From a checkpoint of a small transformer trained on Wikipedia: 12 layers, no biases in attention or MLP.
MLP neurons of a small language model. Each row is named by its layer, matrix (gate and up: input weights; down: output weights) and neuron, and shows model dimensions 32-95. Each number is 50 + 12 x the weight over its row's rms, rounded and kept within 0 to 99. A neuron's up and down rows have the sign that makes its largest values positive.
A block is one neuron, or neurons of one layer that tend to fire together. After each block is what it responds to, as a language model described it from the Wikipedia text at the highest values.

L9.gate87:59 45 39 32 77 39 70 38 46 59 31 33 59 50 36 36 58 56 40 55 67 55 49 55 62 45 45 44 48 36 53 74 42 68 52 41 45 60 32 58 52 67 48 33 57 43 32 31 59 54 38 44 51 51 58 34 35 51 41 58 54 62 60 35
L9.up87:54 70 24 40 39 51 53 47 48 46 47 36 37 38 37 47 59 59 58 41 67 50 39 43 49 58 38 31 51 47 42 56 65 54 71 59 61 51 50 58 37 40 36 19 52 55 79 69 47 40 44 35 57 51 45 31 69 32 46 59 59 65 63 58
L9.down87:43 42 48 56 51 71 63 44 43 39 65 71 52 56 57 58 57 36 53 59 33 41 38 43 59 41 55 52 56 66 38 31 55 43 53 27 46 38 78 49 40 37 47 50 58 47 34 61 52 38 53 46 33 53 64 60 54 65 41 42 59 68 63 74
L9.gate373:57 52 48 40 47 39 38 45 58 27 52 39 61 43 42 48 57 54 47 38 65 46 62 44 61 52 46 71 50 51 58 39 54 52 38 35 64 44 42 60 48 38 44 46 42 67 56 51 50 56 61 39 42 57 48 47 52 67 55 61 52 63 46 58
L9.up373:50 45 34 53 44 47 50 27 51 53 34 47 58 45 34 50 60 56 58 47 51 61 66 36 42 64 48 57 48 41 49 34 51 19 49 46 38 26 50 55 43 31 57 53 51 74 60 54 50 58 73 32 54 44 27 28 38 39 48 43 37 56 40 47
L9.down373:59 27 64 66 58 49 50 64 47 49 33 55 55 58 46 46 43 74 42 57 52 37 53 41 82 36 36 44 41 65 89 28 39 45 67 41 67 47 56 41 36 76 63 55 43 36 49 53 51 37 62 43 41 44 52 53 35 38 50 21 56 50 52 59
L9.gate541:52 40 53 46 47 55 51 37 73 43 41 39 58 44 65 59 39 62 56 46 36 70 62 58 57 55 54 52 68 23 48 55 49 35 42 47 55 55 53 60 73 54 47 35 58 47 65 48 59 41 32 31 44 53 53 43 54 66 51 50 40 61 45 42
L9.up541:76 53 53 46 54 30 50 51 60 62 37 46 53 56 44 24 38 50 56 30 59 38 64 39 48 40 67 49 46 61 61 71 52 41 59 61 39 61 62 64 75 53 51 56 32 62 40 43 45 62 74 45 75 52 45 35 32 49 69 46 59 66 35 63
L9.down541:60 54 47 33 38 67 70 51 49 59 57 16 47 62 65 41 47 44 32 54 42 63 52 50 38 47 52 40 47 50 66 38 39 47 53 32 45 51 37 50 49 72 40 51 48 51 42 71 45 79 53 58 43 45 57 49 42 60 60 46 58 75 58 56
L9.gate612:46 56 28 51 46 75 66 54 46 58 51 47 64 52 60 36 54 49 23 58 39 37 58 33 60 68 62 42 48 41 59 51 40 41 63 53 64 30 42 52 58 69 49 39 60 43 58 38 14 31 31 43 53 56 40 44 54 44 62 63 42 59 45 51
L9.up612:65 56 62 56 66 68 53 41 58 65 54 40 33 42 58 66 40 39 56 52 33 48 59 55 70 66 73 22 61 37 53 30 45 39 53 64 48 59 42 63 71 74 38 37 68 63 25 52 39 55 72 36 81 45 57 21 31 57 50 46 47 51 19 49
L9.down612:29 63 33 52 53 50 56 39 50 33 52 77 47 50 47 33 53 47 49 55 53 41 56 47 36 63 54 45 53 30 67 57 40 68 58 74 40 43 43 59 54 61 47 60 61 57 58 48 46 47 33 40 54 34 55 43 62 26 36 42 42 58 40 40
Description: Tokens after which a descriptive adjective or noun is expected: and/commas between paired adjectives, intensifiers, articles after is, e.g. positive and, very, is a.

L4.gate37:39 43 43 53 60 56 40 47 65 53 38 57 57 35 49 57 41 49 62 47 30 60 47 51 69 48 46 38 47 58 68 53 36 53 74 54 30 36 38 70 27 53 31 46 71 60 69 67 48 66 41 49 54 55 41 39 72 57 23 61 22 57 61 56
L4.up37:52 51 32 47 38 31 51 56 63 70 69 38 43 54 34 59 69 66 43 50 40 34 55 38 31 72 40 45 47 17 42 69 46 54 62 18 51 46 53 59 69 34 53 59 56 46 38 40 49 50 52 34 44 55 59 64 59 59 52 45 46 61 37 35
L4.down37:43 49 50 66 51 56 32 45 45 55 30 48 39 59 82 43 37 52 54 55 58 54 40 48 68 51 43 59 46 47 54 34 32 49 65 48 38 18 29 62 50 52 50 37 59 56 48 62 31 55 65 46 64 60 42 54 44 52 39 36 37 48 56 51
Description: Fires on "most" forming superlatives, mostly after "the" or "one of the" (most important, most notable), plus "-est" endings and "well"/"majority".

L4.gate295:36 36 51 62 62 44 45 59 53 41 59 49 55 51 48 55 76 48 44 55 48 62 59 49 44 56 27 65 48 55 54 43 44 67 46 51 30 48 75 54 40 48 62 40 70 45 42 19 56 50 36 51 46 45 69 43 30 44 36 65 58 46 76 42
L4.up295:58 50 46 60 30 44 51 36 43 48 41 20 54 46 47 73 44 27 69 53 38 62 68 50 39 58 51 74 47 71 21 55 29 37 51 52 50 48 74 49 56 63 38 46 59 58 54 24 56 44 59 59 54 45 42 50 42 35 49 19 60 69 50 45
L4.down295:52 48 54 27 42 41 46 35 65 48 39 74 51 69 57 41 47 49 47 52 58 45 55 61 39 57 59 62 44 50 55 43 67 46 44 70 27 49 50 44 59 38 52 60 29 33 58 34 45 59 50 66 61 40 52 78 45 53 43 60 40 49 63 38
Description: Mainly ordinal words like second, first, third in rankings and compounds (Second Team, second place, second-half); also closing word pieces (Oval, additional, sensitive).

L3.gate149:52 47 52 56 64 43 50 54 38 50 49 51 42 43 30 45 54 61 55 40 69 51 53 40 38 58 43 32 47 53 45 35 36 54 50 34 25 40 50 40 57 48 34 55 35 49 60 42 48 30 68 44 48 39 60 48 32 58 63 49 34 57 53 46
L3.up149:45 47 56 48 44 58 53 69 54 37 44 44 42 76 60 36 22 62 56 60 53 40 69 40 29 77 47 42 49 52 63 38 39 33 50 32 62 43 50 68 52 28 55 69 35 38 74 57 65 68 47 52 65 52 26 37 53 68 43 48 51 59 52 58
L3.down149:29 44 48 58 50 60 42 72 59 35 48 49 40 73 41 44 56 39 40 38 61 47 65 42 46 60 53 30 63 50 36 29 44 50 54 66 51 37 54 68 30 43 36 54 63 55 41 43 31 52 45 52 56 24 52 44 38 76 39 41 31 54 59 42
L3.gate286:54 29 49 51 31 54 74 53 26 40 44 51 38 59 40 40 37 50 34 58 43 53 66 61 61 71 31 55 64 28 70 36 39 50 42 45 41 23 44 37 45 45 39 36 60 24 45 38 52 54 59 58 47 60 55 32 60 76 61 53 39 49 46 17
L3.up286:61 47 59 54 41 48 47 49 52 43 36 42 34 46 49 50 51 54 58 50 54 45 53 34 54 46 59 75 57 43 48 53 75 52 47 50 54 43 56 51 34 44 48 55 56 56 56 50 49 45 72 50 65 57 44 67 29 50 58 30 41 53 27 49
L3.down286:28 32 44 47 54 52 57 45 57 48 57 60 48 35 59 48 56 52 65 48 30 58 59 53 68 29 53 34 49 42 49 55 45 41 66 55 60 62 33 54 37 50 62 44 54 54 65 36 53 45 50 55 41 66 51 43 52 45 58 68 57 48 48 46
L3.gate366:47 69 35 39 55 48 49 48 47 52 46 43 61 56 67 63 32 42 45 63 49 21 23 51 45 52 48 56 45 62 56 55 63 40 63 58 49 72 33 33 43 28 64 44 63 49 56 51 68 36 42 54 49 73 64 51 65 56 32 48 42 61 57 45
L3.up366:37 45 55 73 39 53 62 32 53 43 54 48 39 36 32 50 57 59 64 46 61 52 52 50 22 67 58 54 40 32 32 38 53 51 49 53 72 32 45 56 44 34 49 55 40 35 41 56 51 41 62 58 60 35 62 64 28 45 24 54 47 57 25 47
L3.down366:37 54 64 21 34 50 39 51 49 29 45 54 60 35 33 38 56 58 50 75 54 66 57 47 49 25 48 56 58 44 68 68 24 49 71 63 45 54 34 57 35 52 54 31 59 61 63 33 61 68 43 44 33 68 47 46 54 58 76 43 58 54 56 36
L3.gate592:43 63 35 48 52 48 54 45 51 36 68 57 37 47 52 41 40 45 48 49 62 52 66 61 32 56 19 34 65 35 53 37 47 72 57 57 43 45 70 51 33 58 46 43 54 44 53 51 50 41 36 51 44 47 57 33 73 65 58 53 41 69 37 37
L3.up592:32 53 23 64 61 48 53 44 55 29 52 39 54 58 34 61 29 52 38 38 35 19 48 41 67 57 53 70 31 64 36 49 34 52 66 51 52 51 51 47 22 49 33 62 63 44 70 49 74 51 54 40 68 49 48 33 49 60 37 50 43 52 51 61
L3.down592:64 57 61 47 53 51 58 54 68 50 66 45 58 36 82 50 71 27 37 60 61 88 60 58 34 42 66 43 64 57 46 49 63 35 37 51 40 50 55 62 55 59 55 39 49 48 36 71 38 32 39 58 23 49 56 33 61 55 73 63 52 41 44 47
Description: Slashes, hyphens and "and" linking two parallel nouns or adjectives, as in Invalid/blank, German/British, lawyer and politician, plus some mid-word fragments (olodaterol, Metropolitan).

L3.gate91:51 46 57 46 59 41 75 57 53 56 49 52 50 72 57 41 22 49 55 55 53 42 42 41 66 35 62 38 45 50 68 47 44 50 61 66 39 51 66 63 32 54 35 46 49 58 43 61 42 82 36 28 72 46 59 51 63 49 33 66 75 52 67 40
L3.up91:19 39 56 47 38 45 51 16 61 84 37 62 70 37 70 52 36 59 54 48 55 56 55 46 51 62 59 33 52 38 67 48 61 54 57 44 33 64 52 58 41 59 72 68 29 64 53 58 23 31 63 39 49 79 29 33 61 73 43 68 48 37 56 61
L3.down91:59 61 40 48 46 60 48 50 58 46 52 53 46 46 35 52 62 40 32 54 53 43 58 46 41 48 55 47 39 56 22 34 40 55 55 62 47 56 54 55 64 43 51 28 36 45 14 26 66 44 43 64 58 59 70 45 49 49 38 29 38 56 49 58
L3.gate157:52 23 52 62 22 48 33 52 49 59 72 53 51 53 64 46 27 62 73 46 62 59 62 30 54 62 62 51 39 50 38 57 72 42 61 43 69 52 52 39 61 66 62 49 53 45 52 28 60 47 44 39 55 49 45 62 44 55 35 31 54 63 70 37
L3.up157:39 33 28 56 54 46 41 45 50 52 47 29 44 58 65 55 31 48 49 52 58 54 53 41 34 40 46 66 25 56 41 44 62 51 23 63 41 68 56 42 48 67 43 43 55 39 73 53 62 33 28 56 40 50 24 60 60 52 58 69 63 44 38 48
L3.down157:49 51 47 30 42 56 51 30 59 48 47 42 55 40 26 41 49 51 36 52 58 41 40 63 59 42 45 36 52 60 38 62 36 56 62 37 61 42 46 70 33 43 43 64 51 48 48 35 55 56 59 49 80 44 44 53 55 47 40 34 45 45 49 39
L3.gate430:53 46 70 41 42 55 33 49 49 50 37 38 59 52 36 28 47 67 54 50 38 30 47 41 59 55 47 55 50 42 49 57 57 58 58 60 59 42 62 58 36 49 55 65 51 30 46 63 56 28 44 47 44 43 60 40 34 43 47 54 26 45 79 59
L3.up430:60 35 43 60 66 46 35 41 30 30 61 54 62 48 54 46 65 44 50 47 66 44 36 34 43 71 46 39 47 46 63 42 52 70 51 79 55 49 59 18 59 51 50 43 42 56 24 60 70 56 60 45 68 38 41 37 63 50 43 41 58 46 55 68
L3.down430:32 62 24 41 32 50 51 39 49 66 42 47 77 74 30 57 56 57 29 65 52 52 53 44 44 41 56 32 50 54 60 47 37 56 50 39 48 33 57 55 53 51 39 49 55 33 36 27 52 43 41 61 49 58 55 51 39 48 36 25 32 60 42 43
L3.gate636:52 52 44 51 27 76 45 55 52 37 50 47 44 62 38 16 57 56 57 43 33 50 35 62 56 37 50 38 48 46 52 41 52 48 57 63 56 45 64 58 52 78 41 51 23 73 66 63 34 53 54 60 41 45 38 41 40 44 68 65 40 57 51 55
L3.up636:40 55 53 45 55 46 32 61 44 49 48 46 51 44 54 57 56 42 43 53 40 23 41 39 30 41 60 58 40 65 38 56 50 45 44 40 31 54 67 59 40 39 60 63 64 54 38 58 52 66 49 55 72 38 40 58 38 75 53 46 57 67 52 58
L3.down636:47 44 29 43 27 59 61 43 40 50 44 56 62 33 33 40 46 41 52 56 62 60 30 62 44 48 39 40 33 35 40 47 42 73 69 64 38 47 41 49 50 68 45 33 44 50 51 48 38 39 39 64 45 56 53 51 58 43 35 59 70 61 64 62
Description: Final word pieces completing state, result or linking verbs like remain, become, finish, consider, especially when a complement or preposition follows.

L9.gate279:44 31 51 61 59 71 51 67 50 45 50 34 58 47 53 48 46 55 59 23 58 60 52 51 45 58 61 42 37 65 43 57 40 62 63 63 52 60 48 25 74 39 65 44 61 37 56 55 65 47 34 58 46 48 48 48 32 50 35 39 59 47 62 54
L9.up279:46 38 51 44 48 50 71 41 35 49 53 44 70 60 40 31 34 41 50 61 72 55 52 67 53 56 43 40 55 60 71 50 77 26 58 37 59 44 46 36 38 36 43 61 36 26 38 52 63 50 70 56 64 52 32 66 40 61 54 52 47 56 40 25
L9.down279:48 57 41 70 55 37 35 51 30 58 35 69 40 57 31 40 36 35 43 54 38 28 51 48 44 66 53 54 66 24 60 45 56 70 49 54 58 50 45 51 59 54 39 48 54 27 54 65 42 64 71 62 48 72 48 44 30 30 41 55 54 50 41 58
L9.gate389:36 55 47 49 53 57 39 48 51 71 56 32 66 69 50 48 37 40 41 42 22 46 70 66 64 25 46 48 40 56 41 47 40 64 55 53 55 45 42 51 71 42 46 53 42 61 74 39 46 37 52 46 58 43 53 54 54 43 24 41 42 71 69 46
L9.up389:29 55 56 48 31 26 57 78 40 76 34 51 66 39 72 36 48 51 66 60 47 46 52 42 40 41 67 66 66 76 70 55 54 46 51 29 39 63 53 60 38 45 44 57 56 57 47 62 70 47 45 50 55 70 53 47 50 31 42 58 54 67 49 63
L9.down389:26 34 58 33 48 65 40 51 36 59 75 62 43 39 22 57 27 50 71 28 42 32 48 44 71 53 32 41 68 61 58 56 70 60 46 44 35 53 53 43 64 56 42 53 44 42 45 37 58 46 37 61 66 48 38 70 26 67 34 59 55 43 47 68
L9.gate479:62 45 66 62 20 41 47 23 56 66 66 55 47 63 47 56 68 46 37 64 33 48 62 68 77 38 47 56 35 56 54 43 49 61 50 47 53 45 50 54 61 52 62 54 49 52 50 67 34 65 54 43 40 53 41 67 55 46 24 64 50 53 57 41
L9.up479:60 26 53 54 32 80 39 42 47 38 58 40 28 39 48 41 43 51 48 58 49 82 32 56 73 60 64 42 53 55 30 50 70 48 48 46 68 50 49 57 50 44 45 41 46 43 54 52 59 32 41 49 47 37 48 61 38 62 48 61 46 39 32 21
L9.down479:55 50 44 30 57 33 38 58 39 69 64 41 41 48 36 37 57 58 42 67 49 47 39 58 41 39 48 55 44 23 56 59 43 37 62 62 51 73 52 54 30 77 47 48 40 42 53 64 53 44 71 45 41 62 49 41 43 61 44 56 60 50 44 75
L9.gate594:60 40 51 57 49 57 47 47 37 60 48 46 57 49 40 48 47 65 39 37 61 71 38 52 34 56 65 56 49 39 53 58 59 34 41 36 52 33 64 54 43 62 63 09 77 59 59 59 44 46 61 38 44 54 36 71 47 42 56 65 53 55 70 81
L9.up594:48 47 36 68 54 43 56 65 37 47 65 44 53 28 45 37 48 73 66 55 47 51 45 41 49 62 55 07 49 48 47 69 26 62 37 56 25 44 62 42 66 43 49 57 75 58 62 56 49 43 41 44 32 41 64 58 48 46 56 76 57 37 44 42
L9.down594:51 43 45 35 51 42 59 61 33 53 49 35 36 44 72 62 79 38 22 64 48 70 27 68 63 46 38 51 21 30 33 56 39 31 77 37 44 60 50 34 30 51 53 35 41 38 37 41 33 54 41 46 56 52 69 29 50 50 55 55 37 56 48 45
Description: Tokens inside sports and contest results, mostly tables and match records: medal and placing words (bronze, silver, twenty-second, runners-up), win/loss markers, and score digits.